MLP neurons of a small language model. Each row is named by its layer, matrix (gate and up: input weights) and neuron, and shows model dimensions 0-255. Each number is 128 + 32 x the weight over its row's rms, rounded and kept within 0 to 255. Numbers have three digits each. A neuron's up and down rows have the sign that makes its largest values positive.
After each neuron's rows, "fires after" lists the tokens most often just before its 100 highest values on Wikipedia text that the model never trained on.

L19.gate1022:111135108148103164170136145130165133160157101087124121097122119102116139106101160033116163126125160124177176170115092123142091105161130139144164160082150129170146176082141062151054115099146134151153137136107144122146130146097142103103133089121195160093096079101129099124166147111133112125103108101117164083108119143114133161180163132062052137179192151102113107097127100143126150172112096124063154106179041139149145114144173170180113215158128110087119106070150099114170113200112098082166125112131141129097157145104138159122115143084127133116167107124084114086107165164095147128124164131109166119120103126114126089206168107137134175147139173148106124125149143127126065197122147178177061073194133151058152132158160122189117113225136128152139139132132110094190093119146135
L19.up1022:170115069124102191112103124149161132150135083142141126118104082135130050135102109162110127072174170090106106117134152222092142127152149181168106192086092112174138122079062075177145056124108123101126146128103121097162092135183134120133115176152132122092103109156097145129129112080106118163115134154171096086198081095083223065116151185085095170146100122147107166147087226173122129150144124108135123116159091119087139118080180115136080205132145108142077156135100172124126110101037144142099178107123120136140106127120133094105073132098170080125138142079159166166144153133117076153091132174098167150118151132144109158103120083127134127146119166092151150129098101129118121081118172128125140156134098101084132151095152123195113115097122145173137107172118155123103192142161131
fires after: "°", " ", "12", " N", "′"

L21.gate106:208175108118118168146189156172064106139151148168076089113166160101110085116072177138065155106084082119128172064068101155147155079121168120096152148134110098159131183103176072168137162134135137108125146106158073131134150096110116122163095110156134180103125115160109129216113128137156098172141090178157151123119113138093096129116140127150073120129155133083110068157135178142138104154176104141153098137109130126146147081152099101115135161109152172078140140110078083113088150171105140082126164069125089156122145122139155140197119119135106122077086053074162121149159137147122074094171157140203161055188156153138151098131151116158106099143154149141154116155092078137181139185109170068151105103122131141094180137095167119113102156139189122147134109125105109065113156083112116
L21.up106:121134163106125132134150128117075133152121092166102154125117126149135116100085087115133125137114068151109106113129109111139122119060134133156139134150114145107117137139070157116106170147155131129104107091129116103107080082125175130116067136170103123105098136111140172125144119087151103137096196106134111170115124125167108119147138118129121126083075073115041090119122122085141128133080079200167145081154105129184141108092128097128116188077152127057127177107137077144074132127061049101147137066109102159136140116165095168109101114136157123123137121172134117203098117149121121074096096160138179075146150119157107184127169073104070146151142109167135086126143107126159151137108136165106118162124126048107163140108135238174192069134180178082093164110105063135093061034130117
fires after: " |", "2", ":", "19", "7", "1"

L21.gate588:164119127104164120105127102169124135089132181132108125140154125161164103126143061150188171163049119079089124130134106138105099070146114166142145128120117125123092108132149140115101142093162116152101126077127175119033127124182206116137079145110103070176159208117116149196097163152090124159073127067179114099152097160103103102126104078152123123144092129130102140135097209142076107101099160154166133116095130140185102119124102149111096088099158102099114121164049114065134099156120137069117129096106108109179111077133135106135167135073146147139176089147084123142084097088091043086128143062109104116122134115081151097124115160135141112123143135081176129115185152077172130168112126091136098104127151140180133118136147150139109198119117139202129128136149179049106160159153140
L21.up588:094108149131146208125116107149087172116111095169154123139111103119139126193102125104126142137095187132089106115110160177148119112171125129119139138169167105151117106169167185123101071123105140129100131129152102112126118107095076079055114143109131114113150121151163141111135186091099155163122143100104104184114082168101174115182148086143126158162150116142103122090146116139140123137145079111186176163070101111165104148174073203135057120143146109085100094068067149062119124109127114023086108136119133123148129145125189120175195101119148150086148127216086110077132138153105076127128108124163135165160175175128138119060101134143157192118172149110122133139138087117131148131126123117088030080173118102095103159149117140126066165094094139160179139116110137175083086142168111
fires after: " |", "|", " -", " ", "."

L21.gate377:143131148082127094140170073111145085065142157126121127136108111142177146124149129110120088115168158107114153154140151097139115187117127085173142119099088152093139083125147086097130112137150175148159145181117125126054141185049088103166091093078110128148152166091135119156124157101144092159109131123106076171125105105107135099156164157154147150158137127145116182133126134105111137144148189161113097125137104090077157117100064162099086096136097033180166134123132104093107143149122040141138109129205155108108149084115093141171116134151116101119083112188103122156150083103152118160121197181169149121119103146139163150151131112080088114155156151117146129078133144123164128170116060220177043119143136118106154163160169150110129173160141105180100177053146194166131103141069081
L21.up377:106142148113140141174145150080103102126104139117094152143147093152161154059150135115095148144098151072130090176142104137128118117138124120101150133071061126135165133126124144137131096080104145123119132135093141135076134130130109122134097188175081125141139088123128099102192138115134196127047166128070049114148120109139072180201090089117137164164136173119076162159075137149114108092143159153102143109173144150132136114110173139118102129119207139180157131145121095016158104071203169091106136036143112055138146095135121097111100106190136118117151153111115127178110153137163143141100062115161127103143126200108092099085130128201150128140115116112154189152117116116165116153147097147164147133132075142099081120151138086233130085081131117134093139146124167116163167098126138
fires after: " ", ",", ":"

L15.gate116:190140089145128084142123139105138090083124121124172133166119089081122208095105106123157124143138153106127147121100124215112108084156065120137138123141184151099134198072124150101148126106163151179164144097127099095137096124113167143134171174096205096100145147115142104140139109137117120154127133166138143127140093135205065048127143129117129123075150128140128205126180072147144115115071095155113108115111121099098146146165170113143154125175101124096099142108103143056098174102060083151090086064152150126154138141184052163124081118098142141103094104105140137138117149118040138139093126177081094126150159081149099144103141119041071128121166165158102142123128137169143139111092168108114087142117115089151169123066123090087113212151141070098139137080122174118139142102147105
L15.up116:092129133158132075117113082099164118122118140170122142093047138156207132158088126101140147134166173118081120099153168139131086119189123078145125123152133138208182156089056112123096113107122157185141139130098081153089121148148088206203120217124162095183103098076186131084131040176153105156071144112124167139102138127112130131139108124179162108121152113120125151157134090136108096117154121103136109115094111140101127148073102142156121196093145071073126135115131112071131114188117095096118077156141123108078093167124150137173132149077128139136083144107117097179083117123067153096152185141150107069124135128136123096121139095135114136115192124122142123153144140131157093144198129108127127083096051194135105133147153156130093090124131101098159142107118139050166104180170125
fires after: " ", " −"

L15.gate84:174155123108111087144191087172150183136094107165126149158125139096156095188112131145165127158142133133120140111153166101116103086131184108093140125066106133132174072139118124086135166103116216087122205108107129125134110131096104091157121130181161127116157164097096159138102130151164123164142126160167143150111136084134129144146136128141153133170089125122126120149170108084066105142091095131105108111125133085181153140086098150171140107135070111084173101101136069189142041129148146139101060125204121109175157088139074152067185117124087147104063100186121170140126087153153090132087104168152126156172137124155094143180131177200107104147146177158134150154130118115176167122061192114145092110147096112133100094119169145094139137099122055125108106163095073184107181133178152
L15.up84:062116144130174157141160158119013104201087123141101166125138119084064096122077132120149134168137112068143091071151188133116156097140108150097160197174150094101143118105149123149148157086123096120105164134161130115140127183095106111135064136136126138127128109170108138108124127158187100092083115089086107100113125148102147122177109143126059088079159078148161152121141168158138106178165095119087097147121117142087152115131103144177132061106076087120102141151153116124158176106172124091177135127067047155140088180144110169141101137155123165129076148056096169142161131144133105183093113119122119173213103125129110184162115148180136111108122126129106116158091193135195141131137203126137103141123125099085112121150141115103115101120188098130177173142096163167179156116146137
fires after: ".", " |", ",", " every"

L12.gate808:104102136072110161096141073097122121117125102113071157131086109147137153130125148137130122115086128127144092138150140095115148132180098093120183119172138164175155043171146188074088073129106111091150129119111062134115143175094120127133142156172182106155144102110162110158151151076178150086093134101090151100141154140058163171165085164118125114072120117142116138206126118109106053121134120143108111147059141120130173095129133146154104124144131167061156141129115118153123154155174148076123159101059074152121098096142136165098078041116116129149145142138145088148211144100145092133140193148117180128146127154092119076147092104129146106056171144138192078079168067170107142100135160136197102157148149188116100146168160102144116121191142175102127101141113094109115111181175134
L12.up808:157117138161158181075133172158079119111144140115148149094107141111070121155130129119178158156124125169162104166105126104153114110113168110128099141146153095168143141160144093135132135103136112146102066097100131091116145088172099152095029126205146169139109141138179120121164184118113127150151121155116058088103056143135132086126122142159132084144168200051151116185176060156188066125170142149103103160162066193105053144091090122159126115160133104126102093116138145113091101074143203166138064112103189165155164163110105132122079132152117127154138151133112096119131155122039139129148121169185177147132144119136131140152128068111104089138132128165174176108081070114114068166145134116125170151189108117127110097147149147143136159148091097123181136091117146153117113094076101
fires after: " |", "0", ".", " r"

L19.gate470:108131111114110139106135131159166143133139108117145118175087134161110116128134127063112080085177141139108031137095109138098108109134110106203196119133153126139133186101107095104119103142196175120114112079108143178145115154157093129150154155086139122096091139118114103121196097152131144129173147116113144175080146078108068115168125079137138152086159166129137202153160134082103109125171107073094169143075150114119103108128097170153099123053097085129148111092202107141145105102152173160094063127084103124121125083073133141192145077122205073062134110176072136085102121127111181135131118162128148104168194128148156100196056089111128114122125152116089170154132123103154148174144113067134152160166096114077111140097121134102127144144146111100087134109130088070177143149066149
L19.up470:097110127185107124064126113128152140182098106145180146113122108077092163095127113131101123172103151142128099140177121062110145127158111139137124095120176215079067070087055117089178159165090129172138122071112156121076180132093106097132121155146186113116109132080140167121123156113008182093146112132142135084094149124126073117186204085155167127159158129124125116159136098120116109092109143079166166095216143074102118077099151168133102069098108181168119117118109106108137140133127124115125161100132130106131115159155135065157152097116156108125111157116108147101150182161126173182065167120120132093131118119102103164161127134096031095107139124156117125165117155097140101146104108147166137115111134168167063098127146094127118110154147155092154202118112164170157117131094094
fires after: " ", ",", "."

L19.gate894:126164116138176109132174095144148100123157114140168127128127081091138115102133133106119167116088127163135141145188118161144168133128125115136115129141135091186106136121157093139109095053114115212131115119107128076158109110099139119141133170158148152163168103172190132108165145114091141107091144089108118142116144068165157088166162098118092132206119196096157158114189093066081129149150168136152117077125120103169122119154162140178117072116173160113156116101126127049099118178153142103143159102156157115146105142079139188118118170186102170102087175110154228172095172141088134092166108112121118091124142096050076112114119126068137147088146114152157123090143160109132184136125132093134128138101211093121135211121138123110171077128164079071181157114179162154066164109146126
L19.up894:134105118145159126122125139111160078092176143177100118094123115114132168127072109157098114148114181153173130174144108140152133063092147123116125126160157219123194140151161128146114149126167087175117129153146123184114104120113085135165113080138127116121124152163150188136146146180094121134124174113140180199130133062137203078142129088091115149169133207115101154148128155104156131046196135129172086081135107073171132130125177139112083091117104142115131165139142163182097106194194091061152115145165188143131170128117153132115103138158119134143129146166150165182122061115102046141133126161109053154086109124161116134100104174126176064108131169170137063134128157074115143127079132106164120142132159127157132129146131084139182119173126093114147065115138102081106154103102083
fires after: " ", "1", " ("

L12.gate163:155153110074070095166074124141108106145115153123118145087123095121084141121109184093062128152114131144134154122101129067085120120083133119117105128138148081119150146113097137130148093076096102093113128141143097108131146144114169120118136156146144156152156161068088102176198128091086152157179115013135101093144139052110163163135141114139168155121124144103200174177120108106158072153129132097149138120162135097148154126106079107120182128109134123122133127107098196088137111156164174123098106086100058138170111179155126160137178199117100142157099116130131135124132126090066169144061145142103212135171120087136091138141076064169137173127120171122100178139149169155121091117189173113152090117137139130038102097176146132161131133147156182084129159134123104107165183143118051
L12.up163:115114157139123138091123175060109111156133156120151111113111115097062126121155139138149146139172130144155218107138143137148139080122128117103106112113141091135118094128091140115149060140144136117050056132110122189123112110131068109116093131165207100141185067196163095106090089136131133092138058126166146160141117141115156143145126096135186138152132157160125163186200106197142134128105111083105084189112105181158161071195106133135145112136131154088161171117121144130146138178109170131138127156195133112124192184113134101218135161116134097150156109086105097159079177133105135123133077134124128119121102139126123127161223126104197057155141109178085180162119149100093061127179139150141103103102128123097174145147152135148180117162129145142144144120108173084087147135162107
fires after: " |", " ", " (", ":"

L19.gate1207:128141111186095172082097126141123141118126157130164170116073132157141142152125110141154118116156130090065174162149094129148142132130181103132133081163056125123088125124145086112085141178127125132175117162077131116204094157140105100108179084096098192082124135041149096199144106112114158148154115111149121165105148154106160099118101164151058152129145115080106152155115178120097144121183197076138136124061124151088074132160109149171071163085086117130110103124078102119131163158088142194105164105167099100087120152118103130132119150074129115136081135089123110099148130095184140092092120121131158114159111195112101097158137126127113095127138157134106090161086088073161119130043084060018121084121145155140142092158119160174110102095118158140057117152111116115173089140113151
L19.up1207:126122190138152128089114094125105161121069088137160136152091167150063124157098151170184155126132079110154141095119156112106115155119093136178136122099153104126117133173101116065149120089154093071035118134127153126092131111116069061128106088094121094102135145168112105126152044114169148113090156135140125133173164155171139122094177146131123112113128128128119170066112092181153161171060211124147135108143129149172121109122128127153106172079073155101176144122129175082169070161161116143148082137088154123163122177180074149036104147132151168137148181113088159121135162141125071112142149135124101114139146111115126088137110129176110055183071150130123111165115107113116157095143193119088184112145094097081100156126120162108130140098144047162081146089112116136104059131098171
fires after: ",", " in", "."

L13.gate764:168178190150136128155113157081130110101123135094158068135104163141071134099062118131146100116131165180196150087117129119100120106125159167141152107180137127138113126116087107100054079158068109138107143061120164182175143135065198090107142158136149090111091118118181152056136134075070136213131136148106125106116133125152105166105102132136139186053143128141094155155165143084120176125131124124139183118093115056141112119084115119105170192137150141187149104175130133106178138139114131095080098118133133136152119150142121129145149114144153177127105065081074132120065142076131096114105133144140126086155107150123138171161117091111145093069160063138141101104192108176149178141089050144142174132147128130131090118109133133151095129139093084127103184084197126079129142139140070
L13.up764:077141107131139161178132066098182033087108111064062084111099124207094127079109189159162102115091180128177140136225077137107073126075137130138125111078101139179099102133097151139132136104117079107113142145156139118154117111097145121111094155106129166102080136122108138149112115076107129148130076083107092147180094130137135114128123116138149177163139159082132129131124099112128151119083133139149157128181083095162104201114110109149148154111176116147099111159154127104144148162098138070098108191129134206045068153182130091119135132112103140176149164126102100136063118120157080131133131091108117127161131088142083080065093066137123159117111142126135131122107073122170109219105092170148167116160190154105118112116120105167150099157169093120114113189119105131132086116145133
fires after: " ", ":", "°", " −", "/", "–"

L13.gate458:137166137110167095084096171066120115100133107083119107136121173170107115111084114134085156091162169067113114181159183125144102067127214158130120133128131181143130091110144120090105120182141176145079175124078131134134145113128116153120107133145100173136123178123155110117066158119092120123130180143169111132186166114139157134157114108115112175129128052151142168106129144114183150198102104158108146081151127103106089101123162106133138160151133129146092145144175116152105133128112152138132177112136174135127166111130062102042174171102143146077137104109137060090140158124071172122154105107164188112127123159160080106124142184082109121154243115160082140121073128065122117104164082076120112102192163132132088144135176180131136057145175094160102178090106110118103112098125169
L13.up458:085098134118119137128103104131147115085160149185136150092092142181165152098109145186108173150105159146116163130071143148166144106057188158116068095104117141122106147115173115112175082143090164142166124099103096153113136112085152126187116140188119112150172152091156142136135134125041176138130202117120137117151105134125088191141105104103098150193081085100096211169059074160102154127102115164132119109114135129113148084068127132130129184129169114096151110133143115113085120095155152117154146178084120153163156064132148131164195097141102208138108176166111116150210137130150092174123119097145113110133190128156082123128170171137115062126154156145145082164082173107116101098178133119117202114113134130107162127101194086113148075126193170127102155144117128113109077137114115
fires after: "19", "–", "00", "-", ".", "20"

L21.gate1286:170112157141133143127130127103069092115155195089147158148126058157113166146086145117122126070146127093154113123159139123118149132171125143092105121113126126140079114095125124116124140140095132099070143079091089122071099100148147101182144096142158131123088179162144090108169192132132132141193147107173106131101083148074125101132121169100075115139163180120085163162072086151104101167094147152133046125120118160109139094121096145127120098114132206067102118106116183057127079145151105127129142204097060108092148130151131181035104105185132085155141172111156128137034089097054136124158130124113133114161109159140140174139170128088089129117111105101127146124132125126085102149173144160057176166110067130192189126116168125120150183102170114154121162103082115155104080128136138
L21.up1286:094163090126096153107132137095150150104064099135201074157091111171117086148196126131167069153080079078172146093103148077111140140113165116115136089161145180150091157116068114111157152128126120131069174146129142117199144125113099144165113160103130140103101155151176132164148164066130128150173135178147182123136083119179122145143142163095073148114182122141121112148131046174186195141159112105105118096202119113144129083117120113148059139103118099127133090134066107090162115184122147119098182153125104123145078129160079166108124118114142109130163097135160158142110088142118087132143112110106140120172113143114146138203139143107134130133112182116066140149114159106055146065112102142139200108136107133127165150082090159131095100061148170113097138054113162110185088159161181
fires after: ",", " in", ".", " July", " November"

L19.gate796:135154142118162134170128079172141208119164128197127108137127124113089103148098121127091141145069149105083096120128099139087117121120119084174098141117095147167107128096157123040175125122148180172075101157098118144170099149080112127107125107178154093128128123091138098112166164146132087131103130064125071113194108131185140161149143113162146152157088106177076161140124158155155124097150070131118212128184143126156078122120138113113109108152129097109043142105131068113076096067062153120159114105132115146121149070149127127149111130160126114084097132185137204098184144098096110087195088153076110140106104135124149096222079123174114107174184083138098080154140148107104057163200118117123112078119128110187113149127150119122125140082148131123126121100141136090106141070118121
L19.up796:153163160107137134155106133113121033109095126088150134177147132164127095141141144081167082099073132156090129103090171129087132099090091099163135155152134110065121145138086101076067082160184118102142107147125102136073080115180109121195154104177201117175060074147191115151138098155130124112098065131104094114157186165092181196180082090119103106145100143111076128101122101167111094057143058133102159144155104125118087104157103138125134147114139172154135150072063023119197167156155143118144086117102141103095123101105080076113093104108121143109155141140126129112109111190161183133103128103126136126075097160125129112127143113120142066183120114120131130168130149144098194121137158127115167085105102128081105182137091114095143106136138159115078110135113140136126139171120158
fires after: " ", " a", ",", "-", " \""

L15.gate402:160170074122118095079110188127190101137106091106128133106063132156108121147128112141149152097090115109177154074104052109169176142114161151100094107137112116196120122150123100119106111236087115093106183167152150112122153101170163131151148081158137149144132098105110164082096173065084101118067146106116080170124180127100116118082136222135078122124152107156117133125102098159104143097149138117099085067116123113117160129091125143168116116125137151169145117114122170171144114099150118147126126143134166050129188093133167138058171090135131155205128073116103152139153166129172104108124124128132154157140167122129154095142113101126083124112099183141160149070129171147168160153106179176137154142165219165190151094109178096148110106117113187163141092158139089117095151111081087
L15.up402:123096097106147149098125130107124159155159136118131142165092119133157169102174099126151163081144154107072185097141123119094171130135146140117137188111187091101116130109114124183072144119101059124119106140123139131126115095085130107100121113172136090159160073166094176098114143155137180107122111133140165096127178136183109159093080114126107199165090152097106108154088129133143184114162166152115124131071071132134100155087106119162109146124078115114110092134102130166188102085106128123167103132105190141139160154117146119108216110164160139143147107156184118102167173123075151064192133104191054143218123165122145174051133114167039117136113146127059115111115128096171161150101172205116120125111083096107097082118133143126094148137131063117131085122161117099213100118120118
fires after: " ", ","

L21.gate782:119131090131145147165160083168112108126095166229203116112103164136116163097105139106144195188157124117092120106174164140137164086106163158155158122127107164081160121174106125097112130109081114138108110082111170070149138104116151083137182151185179130093150105132116126087113106138062088157108127120154115135183163190091116161169111125112067099105117091181183148127138123150100137122121144159165141165076198078128093175118126120211106106131135125178138172104133158090183144136103165144133097189117134181075139104074085155205132124173100140069125070135119114099130099168116096150088135117155108136086125138139146131136204089105139182112112099143100079123045096136138113159126146117183190156130146083111114113131190153121184149113124131112117150120105154116136153167147171
L21.up782:101116155129132087132107168165099121086086089139123158115099153116108142122040099150041133133165107114117106111098130138126099171115135117190092102084151117148131102102147175124133087100109134124150070127081116154107062089132089202107087159150149168148124167171136117062127154122147180121102094152121111096121089119155081133128150116140106115122121148054104178109170083157121087088101140140161148128134141137114142172114177109125169144076115056102165164158174119215121155136113149120118161156099131105129135124135130088115151131104101171094199210175114156212078148204124130157149137097060178148193152137096171161148078062127204097105156084134160188137103162107116123134159088159139136103174180098148105133100173117146081161123104122141121095123121111163090098140115108
fires after: " |", "|", " ", ";", " +", "."

L15.gate395:139108081113095122096151160149177100105126121111126096133119126113133119127120103166123177149114187139132095069071162079195149107158110166110171133117076126103178143134162094122093102090108107134059135111122200142176100172133060145156106127080200175162116107128141119182130173134102116187111096135115117133111182105117101136113115195077145094151137162154104086199193130119097125103077141132089101130114091062120072091065127165080150089107121199164163106101102107171151117146093132118140121105116112127104069162079198115131138108069135158105101121082090180087149100119091059113078116143155115126176161088138131137088163167154168142179100091098171083115162118063159141128139108141150098119151117158173049120131118139133124153146118083099132136138121121055150141151082133
L15.up395:160100106157159141134090142213159136141123144111117138121131138138100139154138131121139165158114135114175076146163160123124132169127084165137097154148144136071131148178132083147081065137180151124128098113138162158078141195119126139185131145159165203207155126168119047118221148183115106192108176062086111123115146130151119134110089086080172131156159120178155113135181063172144124123094064110141145115121059173155223198131121134133126130122162162137156103155195124118154094119175170130112124138119198127140121119125108131118149137067098122122108146189107108159163175095129121149172102106102135093120155117119108113143170113185098183079109117148114139109159086160090123173088096158138147130115131137158107078104135087136166108153134141083139186161094175091111159169121085
fires after: " ", " (", "$"

L19.gate635:091135108146165098167145116112085191082138119147100064136104154177168116150098057149168122132125136124097132130183107168148147173145197147135119170124142114172143201156149045192126116181166086109139123104121152132178118103114169195195111143130097143101146120127142148139130166147070155072080122147057096120066117128062115121150089125183102123134128205157136135128087164145072136165118163117165103118117131170221116137169158183129140134167119110160102144107137192139139156142101182124142111084099119156076088143110133139168162136162110090106089125153131098165169118083106116132156118174135107117148147117170110108137154147143186112088083135127146065133178147083151164165137178144178096149171152157120118088165128160147120138125114108149113085059187108074175161137101123
L19.up635:117178139100171128124140134155125177133115126140157110112156148149131163192083177117140152078144152147129144183213118204108164120101108129157109050113164153215105088174072100125124086141168135093115146106130118181099122098076152202149064197131134146211090134091119151123084091130144079134137072162113115107138125164111091124170132107166176123160124113189141116152121097145087193062077123180118102098145115112125148055067137116113102079129167095156146118095116135092078090142177163091161143123108110128156094142119171112166120130123118155165123196175169133117114136085124154130085138142075133104136119077149079150123118103148138091094115164077081108112152152170163140093113155126144124087109185121168107116108162109147131102140074073082115112171147095109135169136182110
fires after: " ", " −", " (", "."

L13.gate1088:100093110118088115125118066103165114150140127154169133179131127147119152076137116135138106131099125094055162098159142130087190123122144125142137109121167149102113108111103151124123142109080107105104119124104110117170115178118175159095089205146148105146141084115092129091154071129146178098178152098171118123135163126134132101133031048183108107070108132118158144182170152145116156116156136128104116215073137134130186143138173170106114116189136094123119099184145178062126136169100101132179123108147128099106137179103114103111113143138150103068150103160094105195103133114168104111117155196138116164198076119088177184117089130074113156091101116152106128094125157109145118160170061119153126108109102091152102162153210153110125064165096198170062119148152096123138106131177164
L13.up1088:137140125227145102111138132149136122105164113169132126171124195170128150105166074115089122142053155114153164146134110169076141095074194163119121132117095145090126147096145113148149097132072192096153087182141131155085085109192125104172143172156148127152157202139128082126133088141195158130154126127119093159115097104203160093145086079139092098125124127072160106135109128074121103117120113140127119184127084123150141144090071135097119108092156132116104107123103129095107166102094126125062219127104156119159126153087134149136125156102151114123180184146099070121087173172190179111099179153108156118139113114128148155119141164121050138131103088165157180135118121139210084127165152098180191084169116085083142143113101143104174145185165134084116122120118152087157112138155151
fires after: "–", "'", " ", "-", "19"

L13.gate402:131138072172160102128158076140145123180094128173092140089144113119143058139147124131140126141113189100124160097075109092126125111179117144155171131171154114194145135118136092178109107108141177167134129123103130150247143071121139229107108072121190132158099127144156129112132127123087059143106102085121156149126127119151094171127150148084123121130154128110136133153140186085132161146144178060095133054124118102136123049088120133184083104104118087105099135062114062179146126102072084128129118099127102124092138100121107082150155148174134110118121171094119152144125163118146153131113159182154182180140114175073125145150161204107145082181126142051138121108136148173108110116127108150125117113140114148145047113136189091130106141158127110072112143103129134142188130081143067
L13.up402:198150157153093152123133183138157087106142164145119120186121170130154113104058112182137068122180126090058111080107178102169166112090134144155106084083095169098200114126161111135178110232148138106128114128106175095185137155105146160125119197107094133078120078115109171133158130131087132114135141141143109080075110122125056162105133128121096165085133135155151160078144120100205168090177096141107048128091125116098196141136179122108091101159168090094177187136101107140158130122135132166152096156157132126155099144139154171158126127151126173112116123147069105118106164094150099156064150151210140150132120170069176165153126092127099128135127153115113095140091106149161121128135140172135174123155116116100076127136136115133176120157086126165060128110128195161141113122165152
fires after: ",", " all", " one"

L13.gate790:088126113116173111108093162114130098050103190149117115080074077168154163109116087076090114152114127178064197113115138142115145134156131113109115142151151182121126097074129126102126074104118134204142149180133082130109160133053155090137151117150101159115099143155143065114113144174124155126170126073099165104133139153136107140083119161147116086074090121128127181175130159121170150128146109137166132147139187100116135092088162093118104121135141141159190164110160160086138098167121119080146133121105124103106130196138100112177100136116124152117076128140138094144113140071138165060057094128126176093141155102148111126151113099097123070174214109119116128155123148087160180178130112132088095152118079165158083126095166083101083126085139149193192204111110176135165102180079160
L13.up790:112116159119104148174140077156139162113131142136151193135069125160102174140093082136146161100147122149108103148084170137113173148095076141212121090061140105096135120118127140114079088092139151107177110135100159090139137083132126170161050146110106147093136153172116105082138092124124076122112095145084165169151179114163112100139142081110174111130137096127115090116166249101120133089104148099176070108125096075161165090121155110170100123071141114113166141088125137132113132132182121108117126163220106156132174134162126084132097151145121128107191178095080122094180129090123143120118113095118177087123140137124117115220139118116118152091139156099137163110150094125184124150104168100152086122060102136180134088127143129052176118110091067084176121092123102146172158133176165
fires after: "20", ".", " In", "19"

L19.gate839:138099183108056135190127154144125124104166134149135161144120074106102136161132105138113082208128169122140140155138144186102099058111116153148126128099068053166093124079161097095085119127091187132095122115114126125135120163132123164177157116092085066065068138146166095195162105118160121150122089131141149105089083123156141192170124131146138164094166104094144158118131166095145145108116113162143101071223118131134128130116147166115109195156153170102144131121041119100126093169134103172158135109159156151128210168123099098141154149102142199117133111136136133187142131072105099188084093103138154113160129106121126136092077137120155137144165129148118123067169133160097152139099165184106117109122124122193134071103110110211108147148120059177124109078135163083149117119155120
L19.up839:116154134090159181126048124140157124145127152103143159192122165137115155118108187095095152087092191169173105132063241176105106140092160147188145101105123070172151090041132128072149131128091121108119114111169124116106115118111170134180151116116103147158111142148115094117156154148156097162084071088102093116106115148114225107108136146185123117183159128116147114171164109134083139153123054098091185142114109136183151176089130130126085149116135119133104139111137154048106104141092125129084152163204139126100147152131117169171078145161190126124064107093128105201093145169129125092105100129096119070103158146085104090104110139174142135117137103128092159152103120140132103180128158140129094089147171107031137110092166147159148138147106089124145134132101137123120119155122097
fires after: " ", "°", " ("

L15.gate532:125172130157155180049177183145087154139135161109074166103143051145118110060128112133122136113063161142157190227130124114181090111123122126168117193130130191176141152136157083135092187103079141108134101134142093139105138102169151124145070155081112131088098150160160194100139114086150092143098113135144148171128124145172134115128108114112133153129169078103098102142129101132139133097184136167113138109109133112131180129079115164087150116076131068082085095132098120161132099116096144091136103193078177174151102088119065108141139177125165169127065124094088174150114118124148099155101105123137137218132112103084115103120136164140115164155085146136104071130117109090074120107087169069110156080124096134090127110109151182127108116147188044123138159142133132076120144099130106
L15.up532:129131137102103096105184145093155119115127067106125137136142166198126083131138091146150125143111175137136145156065165082149182162108147184139097125153083177150152095125166114173126119114208124160151110107108087186127081151091123156166124142169097102201131133127129142122101147116122118146086184085161093060173085221121144169164089075143163121191158096178071148120158074142168153159158137119151149100156163135122137150086137135081085146092107106117158063145157129167151121118130113147134117185155101097119114144181105129092170074109099123131109174166137149119197111147121165080128077119112119143139155160114162130156120136140155182064147112120166103132216100159165109125114007125137146152176133174144123134187156136125104156117097126154110176124122174072148144110114126
fires after: ",", ")"

L21.gate1166:079163106119100146128130109094125114078144145071097105122163066126111133141151109142107100141124104136108135102125078153098142084143106146118155162189104166173126136110128088129065227120133152111134139135103105077116151127107159110181144093143135128080141132061146175136086106103117145157217115125074114129126119125117098166188147147094142130148102104124126084153125201111113097165159148162130102082106108172191088141150155153114158197163151076108118149139149149094097082143144103143144105004124182135140166146132105069143147101133172117112141120120127175138128113083181163155151124129107124096189087091128125108073100135166168110149087108144128156094152143096149164123166148130141093167069103118084166094083154118108207139146187102111205119188119053137065166109096145
L21.up1166:134086133113112121158120163104105118136126105194162114093076135095134138123175098113132152089129101097101145168118161123137113091091104115191098168081097071151137167156088090130090140168134103105128149160129154125103124099148061175136158184172149148095124066195083158141109142134179194182146168073186135164172122101163171167117138113168111085174164186113108146181114146142107086168099121114129156140161162055160118118127139095087125101141122147150150139114152164164129041102128203134137129116182133109078162164081196088165103123159103179133035100100152157130128182096143149103179180159141125106150136141179155147085140097108056162157143145141121163085112132100155122137124163142155105127116123125125103121112151114081152096115134080107176122089115117056066105087076123
fires after: " |", " (", "\n", "5", "0", "2"